MLP neurons of a small language model. Each row is named by its layer, matrix (down: output weights) and neuron, and shows model dimensions 32-287. Each number is 128 + 24 x the weight over its row's rms, rounded and kept within 0 to 255. Numbers have three digits each.
After each neuron's rows, "raises" lists the tokens whose logits its output raises most directly, leaving later layers aside.

L11.down1019:121138118165117153155161071167125082160136148130093141138154154132125092118135118140134123140109152134140130136124107192169106129158102117133093158156120130099110116120087117109136126105106103107145124150114149120098103073075162100122061145105102164104128176091137164141095130116188166136137140130080106151117139108123130142115073125123124107133138098119087145128140160123135127175155147101139114111139119135163129099117090161136151112122147094120123096107193115106138139131106134098163079129117144150097117103096128153114104150143149116136138104133086145136133126122151150179127120150129083151095119136093140090106080097104105117152123134108128140134119137141168140114092135153104116109108142162154109136134133139129120111116111116131101100136117145132045146101186159
raises: "ity", "ities", "acy", "it", "uation"

L12.down1489:129103110147107132138146112066090119102170091120107144148133137142099118096161159133106134134153107146113098147102093118153078085105146136139124128098144128163086145130175133126121142083147172150136147156136129160098111098150096138105148122112077079131125127128156156082101113109137087091133082140099139126134145152108096121124140127123101102126149127135135119152133095133072137124138117118101106149105113125101117126110151139143049103151177146112147142120138144100158125121084101111138089078171134190150154111132110161140110102156150121108118106128146122112108131111138131145107106050111114162123129101134162106107086131086146132176107173117107163144120147128109153167137155146130113179106129105147131127119105146086152123177100164117105132123136143118116126118121134
raises: "ies", "ized", "y", "io", "ía"

L7.down1313:120135140108121152168107111126128152112166158121131120110106087100160139150095083097115124140138165070129149150150164104121084173092147073101138133108095087132121100153064174094108122119116150163107120127074164191099098176138088128105128096145116094142134090139111126167134107123083141160111111179119123113145131101131152137175128135150156140110146109173132133155077160109152145141124114129139109092111112109133112145089104149160158108131137113122169110133104142125105103157121114159080156140149140142133159093126131126174112117156115112130093114137147187121105088142151133110146131142157164142147149157104128126135131145110116131132136084085129122161171131103117164129149130112138098155084157155140116168129119131108145142126118132089123107140168131140099115191136125
raises: "hood", "ish", "land", "ina", "]"

L11.down502:080142105136110137152136103162093158141134136151075128125134092116170132142162128112135155170072131085143159102120135133083150128147124087116119111145117149145143122125127147113142127133117152094112152156119092127106123152156118152140084122106130150152132104136138142136115134117119083070124141099129095104125074174134135096108111121094154114139087146078129103120142136109147114136145124139078117092167143091132126160124099091164116163161138129109108129145098109130176154131104102100128115111103123143156093114111130125104129117131095122099166108122142146113120107126142156130112136081116095145111118134104094175128148161147111103103094132093103119154171122127112155139100132144131124143156111121141126138126163121130129122115093174137151106143110123131139138132155131
raises: ":", "(", " (", " ===", "olution"

L7.down1404:123123124112127173123105104076145103139137100164121141165166146186067165145154151107169131112165125113150133141153131127173105142135119121116143133119168124110112149138136125132142146144144133148101121176165153103083124113108132179157127068146111147145178131158130106158185173087147164133142136108118175094124128125120145124090124138116164132122127133108098130165141083125118118154152100159078129141140167125144129135150141106143164111115114095134117155123181129136129117146159153137104125108157120138117145114131162151115135147143107136119144105071092097150150136171141173170090102094100104139116137092134125137107137127123110141120137097151105131133100146120133090142132109102095091141123099135121167144134150105142098132152121174123075161116152141105133103155115157
raises: "ability", "ased", "atory", "ador", "ator"

L5.down646:134114138113138125125115140163118114194117139145118146112091141113102127135108123098160122174115128152119107127100091154110127122126107138147096128106169125143133098129140088144132154133154160168135112121114151141155082168112102107145156141146114157174108160085170148129123168114180070103127161141087132164107146115143092155116108114119154077138101164136111093110114123108088103088165130146164087102116143173123101141113113134116110110173127124124131078101133151137142111125135130147086156120138125133117102117134119183134149125103136088140105144186165095129128146113156082109109087142141135146114150101102108161153095122073124119098186141109152182103143136099149121102158098166159124138138082172139155161154120126133099152137126142180105125135153167086132126172147155
raises: "ist", "ity", "icated", "ism", "est"

L7.down178:126110111108125126118147134153111120155089162126101137130116104126139128129108158125078127173139163129136146111142150128115127132182109143095124137098087147134111133085133107122106098130134118085125129144147073108113155133159168166140148135173183188152096103087154138179088103097166152121069112147091178108140116113118168153139169153154120121112156132093083126144074170136153139138128155119134148098125150108147109127126158142125103119148107103109093156167121136140141150068120118104181150183119178141123150095146138119155100122118164145090134151141137110157127124131118130144151154118159120121141138167123099143145166136133136143130144130107141125169100083127123149111143162112114133120162153152144138120110113119172118118107168167137124110115118126097186153128136102
raises: "le", "ten", "ter", "led", "lements"

L12.down1158:112170065129120091151101134138152181102136113126110134144116127101133114142085141093132129119139107160124155104148161180092133142105144110103087122096122134136129123099180124140103132136155157116144111088111096121117134100144164114103174120116169113120136122137111162100152150123124132115147127131112182148091130151120132154125135119085173080149167097156149112104157139130190127101123138097156110130188169097135077105138143083124127146127126091109166083160126113081125092122121114135103084115111134147092105140132105142102123095136100112100158119146146108139121145141182107134117123098119135134153122129138114097110132081120097142170113061108112135143174095111135105142148112142083119133121100112131065144138101119157127123178133149096158152127126090092116124063162136
raises: "ier", "iers", "ano", "ively", "as"

L11.down1003:128154123125113169102178136142106141144140141137177101106169137135130123192123159150111125146142089138142090121140124126153125105126146117114050131082106140167128154146162097147171094180150175152122121112104141132113154144114157131119118138101092119181153151131132108134151179166134077105087110160119103122138131110090106120125128143116115127129076146152157130135123108149116136119157160135129114175091173103122079075102119108116189164129126154104141132116122134092141123150110112126092160099115094125131098119114133145137123151154150160144181106138131119112129103110138136137154139170138122113132129117124094126085118122126173143146163094110136107142105127111085106185136130141130116119147153144126108151099085184106123103150098130137100101114125094107124104149101130
raises: "ched", "ened", "hes", "ches", "hed"

L11.down1421:127152134132125115137115095176163120161118181123101096123137193115127113111108089163165114117147064156158117132128108122142140135154122127097120156153130137114111098097102089161143119150134139106168090122116083185091140125135132120157112126118124116086149147146138118125093133103105119144109092168131115129124142144160125149095134137139097141121155108089136114121106114136155065082127095132160111138094147145145140118143115134102123142168188136141132125127125149098095121143112151120145135104109144134124126113067078160167077157143126120141115151082146147115109126117156165106124115131150164124114104149128120108137154208115117108149151135125127095123143111150134108145109116126134104127116146096132112114114115131097125113120087118069138130137167138143156127102149111
raises: " was", " is", " has", " took", " began"

L12.down107:138138118132076112190093130174095106163152141080138118088138188160134126125161136143128112121089108116089129140122131149134124134138106133154120093168084126179101134157143118116110131126165152122172123107081125098143124139108125115129160128126106135165134116145112127098144105152109111097157139144120165094116168093132099101133127129147147125151169154139105119111118069161101156149105134139120102106114121129145094099137099116150098111157151189108132125131152093140130109121130169108115141131100142147110121104108130128115131127109083134141167082129093084111146123107127100160121169167125155129150130146128118102115150145161178130104088141141146134143133184117097156166119162129111140126121127142134114102090109127119139135116124110128153151094110113184163123145162101
raises: "ass", "iding", "obal", "ost", "ory"

L12.down1169:111113119138106127099091108152129139127144147119162160109139137137148149138124095092154140129142123115157149096160130144147106153101117123148133107081104136091177150100114174170144110094136135103199061161140101129101111066125143153112070130101142163110122101172145119096138154118146153114136139130078133132168120084119161096110147130136160103135141124124110130117151128161140169170128186158112110123124154135135089128098135150169159110124089154180139162117146113121121099135146131133103125133166144096096154124149136164120132123154125113130141144148125133130115135129146123143126133117128099095122131124110078117129151126137148106129135102101152136112145149141124108118102170125156107116125124207138099109148130120130136093141119128142103163133133080143088114098184176
raises: "ol", "ole", "ols", "onom", "hed"

L11.down259:116113159136117153153176146147096114130129127080110120101084084132180126156093159132124099114083129147151125103123165132134167128146097104120070121116132179070115118123130103143097122091144164133129101117158143128172162131135096158157143137167110144132110140124058112137158119134136136116146126134092141101150152158130118131167155143093123109127129142147115126084128136124086115093106111131097115128101146117113110116123131119097117169163109124140157093091131141159086101119097197122104140136099136100124118146114147159111114147148130108141128130117160082117115094139135133131141174144138137106151159144107144125108144139168123113154099112121133117130136120114096172139118139072095158132081125146131138130105120117123118130145122078132113130135119129126132180102122109
raises: "ount", " $", "oun", " total", " £"

L12.down906:149145175077135182125123144121115145145090131166182145143184145119113134118081148129130092107141125119138116103125110101128191106141129116115161136133097149097085118164098127148153129164106113157146193141108109147105143158122146121105105114166107119163100155109106121085140153100121129132136135128158129150137108111124099122133158117145138071086143092104118142114086121170101092168122106136111148116160135139127128120104080093109146133151133147117136135135127100121118148107122140111097134126116168180125119125112119101124191090088132142090135131119123152101125161131133171122136115122102136120137107145147110167134128119143120056141121123124105144116133104152147122168120115134074112140143145179127149091123126136157152104119126120103143141087133115092115141140177131
raises: " time", " times", " day", " k", " Time"

L11.down717:125097156126121122105121153153097125144162125157108164149165127160172091124077152156110142155141159119087179112103098150093152174144096130074088157116151111125171185135095124125118125128092140130161108131181120139106138127153137117145138124126141156111150104102119159122172148089117122112097189160105115122114108144144130134109094120124119108155115156128121098077138124115125114131143168175129119125111120123133095110121109169131158123117109112128188178123162164098104122121140128154122121122115124069127128126104111138115118112168119062155147155136104146148151130160151129149102141173122101104118121133142120143108161099105173124129142096089110116125139157139137148121114131113136168167147152138136151170092090097129148157160101130098121123128148133176110148084120112
raises: "as", "o", "ues", "u", "os"

L12.down126:102133110108120152157136130129126169078104109134124162122130169101130120147145116122152114086147126088167168145124147148100137151159120109127140094105113146165106138147109134117159133133116125148143142136133174154133089091115114108154142130159136121120114153171109164131155122178170111105135101099107146161132119076123117136111139108118160109126148139120157117122141115106106127111154130120155146098122125207139113154143062084091145106146149155144103137153147143088208098123164135116144140167157148115111088115107149116148107101127134155117121134169113099123133126134115104157152105094132160129162106148119102094119125140152174150120096127123156116111128136102101127143123099107177103178130112131160089097148087153137100111156118113157142113145138147124116106105107092
raises: "at", "ula", "and", "ul", "ating"

L11.down932:134147137180138179077104106139128098157120128132100143161141166150164155160094142121137188169138140101137135158132154104130121118161144118121134109166127099100141130112123119122107214087089162129128135149144157134104104121167150131148132135137150128127138069130159147150178129160153133193102120105125162089134084093146087171106105111081102117125144170129122113112109119173123135133130168151121081140116074119154083147152103118127106149119153175162123107104135129114113079157099134111181094107139144120153126143124111116126190136115136155104138151109136077156097131152135103146122150145124141090123098164130142144086113175106165107148123136140175136185163124118157123128143130115137081142117110146127144124150070133157144131160093122112086096129114150175113192142123102
raises: "j", "han", "ji", "aj", "ping"

L12.down902:123105138135141080126110091100110107110087127152106102142138154156090121103112098128141126128110163072109119122122132158126112146104142099138150124133125139103129150145126137168177155103117139109130126147137149049118087127118114118125127130120125141155138168140172169138171123110185106088112116141114106139104114110084145121109138172155110137156167154091094143132086153153137145148169096120161114112161142108125114138134116096133153193130104110102167120159138150173130101117136123143107102086139149136122084102171097129128071117122101110113123156122109180107126137142110193116135103110064118116105115117142125134126144118125107129121125126099154147132140145123123132134116128144147116175185125148140107116110162118156115113073141138137158139123116128132121092094136190
raises: "est", "iting", "oc", "ense", "ells"

L7.down316:123106129126114130096133153096182142122108151177147132180104112150149099141078155106119123156114173113087111135149145151110138136141088167094104103108126093115128144133126117141101181132170124121127080166121110126128134167129135141134162119147126118131154096176101127133164100135108079093152163154122099170160129107130098157152134199135136169143161081094116145127131143156125150120131170132127119130165103123115161138097135124094106152179117112105130091080107082119120123139122113081115102142104134135122104085125123129103117143096133109124144148117149139126155127084096097111122139115097092109126139088142146166129091110142100122149110146139092124109155107123156146140127112169117158182143132109121099123105133141148104143125141122154099156123164103113171072168119143
raises: "est", "ity", "istic", "ized", "ness"

L12.down180:101111129121132144121138104156108153067146191114152120175118118139150090132108125154105124098132145131162093115101105119158132137112118107129123177133118126140123116169095129124135088136106137118147114149128149105126135120176129161154122139149139104104133134163143109132117112116112151122130189144143146111132116140123169163131112132079156121127122101126124142140098190121138120126109155156116117124138124164125094098139096120105124114143145131124122240124108148173128107113164151105109134131112141114088150120098107143121103130156140119097161132183174142144116107100101132106078126154097136171099101126163121126121137117141138087116161141121162138083154149085116149114141136104177129131078105077154116093130140130128154124141092156125120105091150119106130139109176140
raises: "ers", "fl", "ed", "er", "ard"

L11.down211:139118122164119067114108154094120153170132112123148108119149115131110165130146110077138104153132132148082155125097143109138138151167128141155120110090163144107156125139155159142119130158116106155147142137079078141105135104163154102144080135164138153122095133125127150098125129128089142102109109131119069147200135131121149117134168116116120144117137122135132095116132089115137147124100136140142133151126107109155091159161135109139086146147143135116151117131118116132131168131128098125110136149082119131128116122177097116174128117152099147115087170118133109147106122125109110126138128139120144159133100182160099084118174150159130141127121145125118105119116124173087110115143093123155146105084105127099136161129111099135133128102115136103112141117096138149121177155088142
raises: "ious", "ia", "iety", "iew", "ion"

L12.down111:121147084113151166117095114101118126116098123139160171123156146108071116065139123127119121153111139109125114165074102132111153139122150121110125137099174141122125132154103123166139162113147170129168104157118153182161152120101162140109124088148096099169074141116140135113104139147085132141120109163110138155112146133134122116146178139118129084138169114164109117143110176121129069135103099114120136134131045126109165098109119110104117136133152132104091085116133156117112130156102133120122108144140096105101117106127143126103117113143135197106138095072153122143109114142071131103116149121106110132152155138109140098154104116107127136160179116134112133103126099096142122117140129138185101132113140106156092112147113108115105136122077143145131162141098089114112149153128115
raises: "if", "ings", "ies", "y", "ille"

L11.down903:143136098148120110114139142145161157128124161152139113179143111151098136114100159105079153103142111082160106121140141100138135060088105123110133185120146142115111130125089125177103108162135094137121152121144069111144122128110181130085141125175169150136085129116157123118099131123139117145174093135116135116125165143167163122142123126196138117111120129102130105140094125130107169098172171165132073092076126080118131130168134110171146162094143161100119142165119115130170147125117087139179132107163135108118104135121077159141131140154142107121187133124123152129093157141100152149134128123130084109128123141126132118129131132128104103151116150107126136103158142084142112113116113084157104135139139150165121114155153125141139107149139106155109136130162117128163164138149102
raises: "ors", "orse", "hood", "less", "ang"

L12.down1273:106111118168112119144127108102117154135146176123120092122153121132099136138114139126116084081161160129125110170101151113121155105098107121130136090103130173135137140122146109146114113126108145122147125116113080160105131117179128113106109129083105117067137126102118150092142124117122103096129175092119100104123134139117110156150088158101168109167176102096105122115115131104080123095159115131112152108111147126091103137120180050131112146176133142132119151119121090148118149142126125087132121103133134157076114109125089126135147163102113097140105142157124133156147114157123136130143126128152141142148149136123081162084112103149111131110126109150136123163131181187130147157125142137143131127122118139138156140137098150133179096099079128111132077095123129151080151139105114
raises: " times", " year", " day", " time", " night"

L11.down557:140142184120114153128146138103142118185127135133144125134107137115107088123127166103113138147130079135166120100119147167084118141152157129145151119112149123106139148135103110099139113150150174146109071137105097107149117161131136072137128129135128140125101130120139143110124133146113142117079148131184106139147114086164190103097133133109180121138103121128159190137156126117152139140131158147145131128152089116125176147175138133158156153120130115122110107121145097138132098125151125150141131117104140085132163074135126063126129168135166150149144152076126128174161074083158094164133120101126132137093159089088134130110098148120139120115147156147100064121121106095094140141138137142100128117133147110126121128157142122118101122139149145083122153177122107150130121108125128
raises: "ible", "ibility", "ious", "ess", "ments"

L11.down986:110131140107077140140137153136113138119099123148166133173129157145095170117135121078082108106167181096107095134089143169125134140120124138115142145117144121086110167134099157122145147153150095117144134085126135093150137132125136159131151109107132080135109107098105135139108161098158128139143080100123105104155128123087075106141077136147109123109139138109165159138127134111186154110092113141113117173154127133151122163114142140152144143106097126094113134116119130095099096105120083131126165195103158139133122133165133115126128131106134123065139119105129107141106144098121128116127136127074154118145125145149108139113152160145116166125143122136134148129137112101113118147155117135104100113133141136176127129151147109207133169116134084114142106128106138154143149130123125
raises: "back", "gl", "ger", "b", "ff"

L12.down542:129139102132136112092138105192077131133145075107063125150134133143142128128134135129091111111163148100085088074135123121112120095130160095096129124104149112205146104110124147127117098138121139129121120147150138119120122132113144141145137160120133086055146110089121106115106134126128132079136092101089167137115134115130068112113109096118110091152128130137102146075090132142166129120132125148129132107144089125152142167151133120098111113122079140164146086108120156154117097101126144217157118137135094145119115155150122112119140137112145061114120158119179129130133156172124116138142148127153135128105128150158108111138169119119122125140090144167127116148160146087125116124119157106141130165137136173100141127124117148110090142121107094126133144136105127114148145074127105
raises: "ier", "ur", "let", "iers", "ice"

L12.down532:156099154155131170119093151136119146144120128100131109135135115080154140141159164113095108140137111121080129148140134088103124115149139105096091140089118167141142110085058116151130114123125140154139156068139114143173154142142155074163144135162134149156153132163147106149127153086120122131148077139129058136124121093171108157090099108132135153112126142104143090139128105143089170098127164130120108089125158158133160133127140129169150135143158164114122096082156136094123122135108105188096185105113172128165133104154108118079125107135121117098129097114123160121134106136105125155109139153083115087107101122146094143089109122135108129159111127113148166138116158141125093133120097142103132134126094137055132142125131103128143140159119174114102094106099128123117156151164100
raises: "hn", "hip", "ran", "ya", "ith"

L12.down174:091101124134129178087112153108114107138135128123098119125126113120154114128167176109096194181131124144108161120108115109075160138142158124128149131112098110139191097175109093123112143116126130179157148160120142093162066109118136094138128148146146118129138136134159147140095119134146109135130155143140105141121121108147101116116141138150105078143107161154128140132127122142131100091102143136116134117114110131118132117173140087150133083128141147148108099107106112135091164131116104103159141141127078143112130136141165165100104122122172149122160132101121096093141136102118105187131155153156111126137135146150094148113167137154090139138142120131089149140085114147105149149124161115124125120115120157124123130150104102132131073102090120162109160132106152138103128125107146
raises: "um", " its", " their", " featuring", " being"

L12.down423:122090110116103186141121132123175134110148129132117123131131148170163090144150074115157153115092127156123129129171117153141134122142124100107114148135086128088168108125078154132130149120114119150136108106094116119120172108144133095153078111128140110128075139138115125138159132108128090115155135110129158140134111105131110177145121156125149184158159144091103128106103157077129107092092141124147109127105126112138140131089132121163138128161127126138139117124138118099153133178133147150169134156130094121090131133165132153189140063144092142140117092097102114120112154131155116151111096135087166138144168095162151115132121082082116132103172176163116100080110115129120154147126112168102126099099143116118125125153129134126151122136115142097110144130123088067134114106164139
raises: "ity", "aries", "ities", "ly", "ary"

L12.down526:085155097114143086156164129148087137095112114108185147120172102108101086113142090159094105090134149114094165104132165110129131155141136160083129116173095153124145162098140126176140137159140146148124136095129114139097136161116124072098114120122117107139098117134151112128131141111135146132137102151129173115123139130093122172069079120097172110103150141157143148133105144129123070111153127137136150150140149097141152092165111092111148116114126156157129156089152127139090133125106109093145201136111099120101133108135144138143115115121113103119161125129118142130137075126130128145090146131122144140156098128114098191110128144147115078173109130111088164118122132108142111180092145139153150129188057141130151129134158070148128163104115096149084158108117150157121111141137163
raises: "th", "let", "quarters", "aged", "ter"

L12.down1298:146091100158118150136128148156118091108099131157101104107102146158178131109106132141080157126121152151137175117148114130142128127127133107150113124157108145143112146114094119145088120176133132125132120154125119138148141084153110155124135129150083128143102177136136100122094146106106117154114164113126124128133089117133148108154122131130118121143113106098136104106113124115162096165226101154120109135132120136125138106108120111125120112103130163091122141154105120116135110151106140104140149161123124092155088131129112095143111159124113142141115159120091137110139119103092130126089107124132159113147091109135100187096115105164122109086127122134104134155103158141118106104141154177091159099122150112109118140123153099107138123155105182102158104143093088127182120143137129
raises: ".", ".,", ".)", "..", ","

L12.down753:131138136123093140150118095115150114183109124202103077170131171161107137140141102130140101142116141097134091122122130099146142094145140112150086113123106089122118105155142081123155119081136125134153145122136135118159147114163155122142142168133117126125128146110138122108132157130111088149113121173098123118122147095163121128135094140095171150107185124138116159149099107134152123138161136105157110112163120118163132145085130126072197101117110143149186160132126131088131119129130113141130107145149097149123136107186097102093104115158166153153182174168108133142123128134151095125127086138108137126118155157085151132110089110170155145097154157141146150114144126153132109126137111077121117108144111124141111064131146140078149105138127116114120151124144138142111130119120133
raises: "',", "'", "ty", "fore", "age"

L12.down91:146156113113132181119158089134132122155136153113164160127115166126152101148143115111123098145086151115163115104106125130139108115115154131127119134114120104136136128151118150132172147144110136104134133161114141106144078157136122153113107115125168138118151096134144122163158132096128107136124117162108095107101140138101164115141125129098090072097128139100117168132110150151154155139095157123103096093133103088120094101146108141095125134164139097109073122120135116119143114146129095097115138116121156164130143137131105173151126113133116166083109122133130135162082134141129072170126091129125102152113156134117166110147149123144136157161099109124108161158164117164113134146118151170169124116098104139136153124096133139162109104163123082111108143123161194120083135113136160
raises: "-", "°", "ean", "e", "ees"

L12.down842:177130157098156131065143147123140154141133125107169105147176125109098121118121131113125117117174130116155087148136111090177148075097122110078152143141126127142077101102142118158081129138091164098177143119121104156116104112102141114095173118126137081131124141109160144097129129114136110114129085156128111133107124155140140108107133147088108135129110164141109125093115112103092117141140159123130128089120135128133137124113141144141063105097129110127153161163081135121142110095112173144125119141152126139146137098108118119106125132137169187118114134110108091092126141121131147126112101119121156088127140147164131113137148181175094195137145118116140130158140145151118140113073150129115140131088149114138147114145156148119117092144160095109121162125123096119108162112135109
raises: " quarter", " half", " week", "era", "ery"

L12.down1398:147118142082159124154154138123105131136120118125132124136130160107145098113145176146107180138091129145173146120125145125180131125108154109120195132115161093133135108124160126143108128120114129150116111134122103091150096126147122129148155135073105117123168107101063096102147135142124119167143132106144122102167115131120109141115141118179165158143122159101095153125133147096152146142088139163134081134124089189140143132082137110129101150100140181113109102132114130132133153109109130111121110153149130161063150150104137098141114102104162156131164111166131140121126073144135098114136134125112108114148095133167121120112102162164103156158175160132101125121133116097141138113156139106113123145134148140142162144140140118133130152118117092119097121146116137135135096188115141
raises: "back", "st", "aster", "house", "b"

L11.down1102:134158121145134119144118168152133110113125161151094095107093160105107124107126153120141117169113127141164136132160137138079119137103139119120144166125118100155143105094113114093074106085120130193174107162143109147139129123084135076161191153077136128163106108123103192146148140129140062129128139110132145184144120113149087121135149145157167110104127107119147094144126144091130131135192130146128147091128101135126120112123103098142144124120144141115186147153110118091142132135112181111097153154069119159122118160091122114111118155114124107164134094126155144135131152131119103128095173130137145129090131146167130139121105112149143150106151112147102133158105167118130148132166117133135111135144140073080106141110118150143131160145113136135117113142111128095088116117108129
raises: ".)", ".", ".,", ".;", ".\""

L11.down264:140119106122152145104136124128102126141111127130122084135157117131086114126154106112127123125156173131129121112129078148125147077141134131127081100120131121133152150140158141138174136138127150125139135103094123122098197125119144135161094106093148145118132138124097125124115151165091103114150132139131138104129134106118127116127153153177103143126118134149133146158098104189126156083104093124140139127173131147167123115103138110106122161136117128128102128148109082149133097109119158142051118141146150131150139117174104102148130148160131138155158117127073130153145131094093124145160103154108097154129132139115105105146140137096146108153158107136139129148163141134110189063113128129111096115120108144118120140122132136112133133085149140131123090135180106131144082150148132
raises: "ption", "year", " age", " hours", "ale"

L11.down253:123113119173130155141160101144111104150154133175175130128139109166117153140116131127147118108156116120140136105135125084135151088128124075141111129095173118109182108164080094120102128139182132130161191116168135077116139105126103085116142126138136116120094120131118140127152145125131162114108167118167162117116168102116123099140107114144115187083163151134101094110141150141117164094044153169143168096139102143150120136124133121133104146127125127166134169172137131136136144117147179169154165135106154133138145125129125111148123168111119101118098115132105088170133112110152144111139169116119110128106118138140100122111187123128103147139127142084122104128096162143155133118155126126123083136134072131090139157113130100140150110136127120128118134134165139148195184125120125
raises: " which", " whom", "ts", " whose", " his"

L11.down410:151148111112118120079127114148170160119124110169128164159130137158141112168110102150157112089096130082095127119130116135124107145153126143099078109101124107172149112129171114123128104080068119141125129150122138170119131134125125121103092149121111091146146108142146123166097133174171119111098096119142167127122136138120135142111120131094112119117105184115110138120099130132172134129155140122163129122139133097114148139159088108115119120113140151143134126144129152084120106111100142163117139126147102127115080102134148113163104117143166167141131099121108097126121160180099134118117156147122154118112109110154155163102172087129172081170136119177089158164155137088095141132094115105143120109113134130125127098199134158079131150114086138134121137112131133109132087096146154
raises: "ald", "her", "hol", "iel", "ership"

L5.down497:081145084096154127095113122153141129130091189118139106139117144133134124150122137116089115147082158145164086095155170124125133157079127138120124086130113110168092132166126102128113107142147118148162145098139118133130151126134143124161140173144149147148137163152153167144088141127157153156087120125132116119150099121148146147132121153089126129172128128144110120129144153171125128146115123176130088129115117116152117083191115130115094116137121134134087129132097171138141157100115124148119127159133134129165159139129077104091105129165137124122110145138140136151126085172141104100073082150131148105119132147150119095121121149090106107161147133084130092135122118161146107138132134132137147132141118126101104149127081124145145131080104177144092126107105138115115188111115141
raises: "itive", "ged", "er", "ued", "ed"

L12.down200:108115122121110142120086103101139125085148141111144134125162106142122110120116138155155122137114138164126132091108108149154172148102083115130161131119126124093118166114116142120151127131131145200146141131127164177167096124153135129101132113146129119112141107162132141135116128127148145175134113087144126120100097153105093107129153103111106099174134125099139124095114134142123152104127129142131120118114103125116085133145122112143135103133128097169119148123136128100172119105133218125141139181141122118077121120152118140114135130158096130081087132162152113169138145134178150115117152133086109133125126138127124091154136105113142085095100165103134157153095140108085111099157134087121117121119130156086141115153112083099123150178133138105151159142131152116203109146116152
raises: "orth", "amed", "ame", "iger", "ational"

L11.down1506:122113126153141103136145106143148135115165125161123109088086141145088123185139119124159133156094153148133120135126125169123131092143158131188099137152127165101133105106139116081103159106136104141120126110123124148122094124137127131140129119163167146111112160137086129176111165135136148140111140110094083127107068096084097113125145116108123105140156173148128139168097106174139120121142143119138123150094105151095119116126078159142145124176149130132127134151108073127155130121135177155133133123061097152102118145116119168161120136180156093146142106133101047153151131131117114106136173118119148144086138104156127105111131117105124126137104136116089132108097120096110128148081146129114110157115100145124108158108128162152170145119096108135135170117103075110145097125125099
raises: "est", "ops", "iff", "over", "owers"

L12.down1233:110171102112115112134139105088129158140124149158105120146139126117127108139095171138092136096169100072129118161159096143149139099148110148138130189135106129146084139141107144142107115073140139142103114119101141135117082131124107098117140111094145124145128165112123127125088152129147169149102116081134127146117124133153082090143122119133139094124142096140086109151110099124098153081094130136123103163141062131135111151158136113129101101121170150145102140156127128167092138146099106137087135166144184080173084111126135185140096144124121135139141120102151131153135148168163134145113124120119141107090141161105116086128135138113161128147099113150124108150131096123078143158141078084111111150138079117131098136154116135094148142113121133090141113091142063122143138168139137
raises: "udd", "oll", "ull", " al", "ab"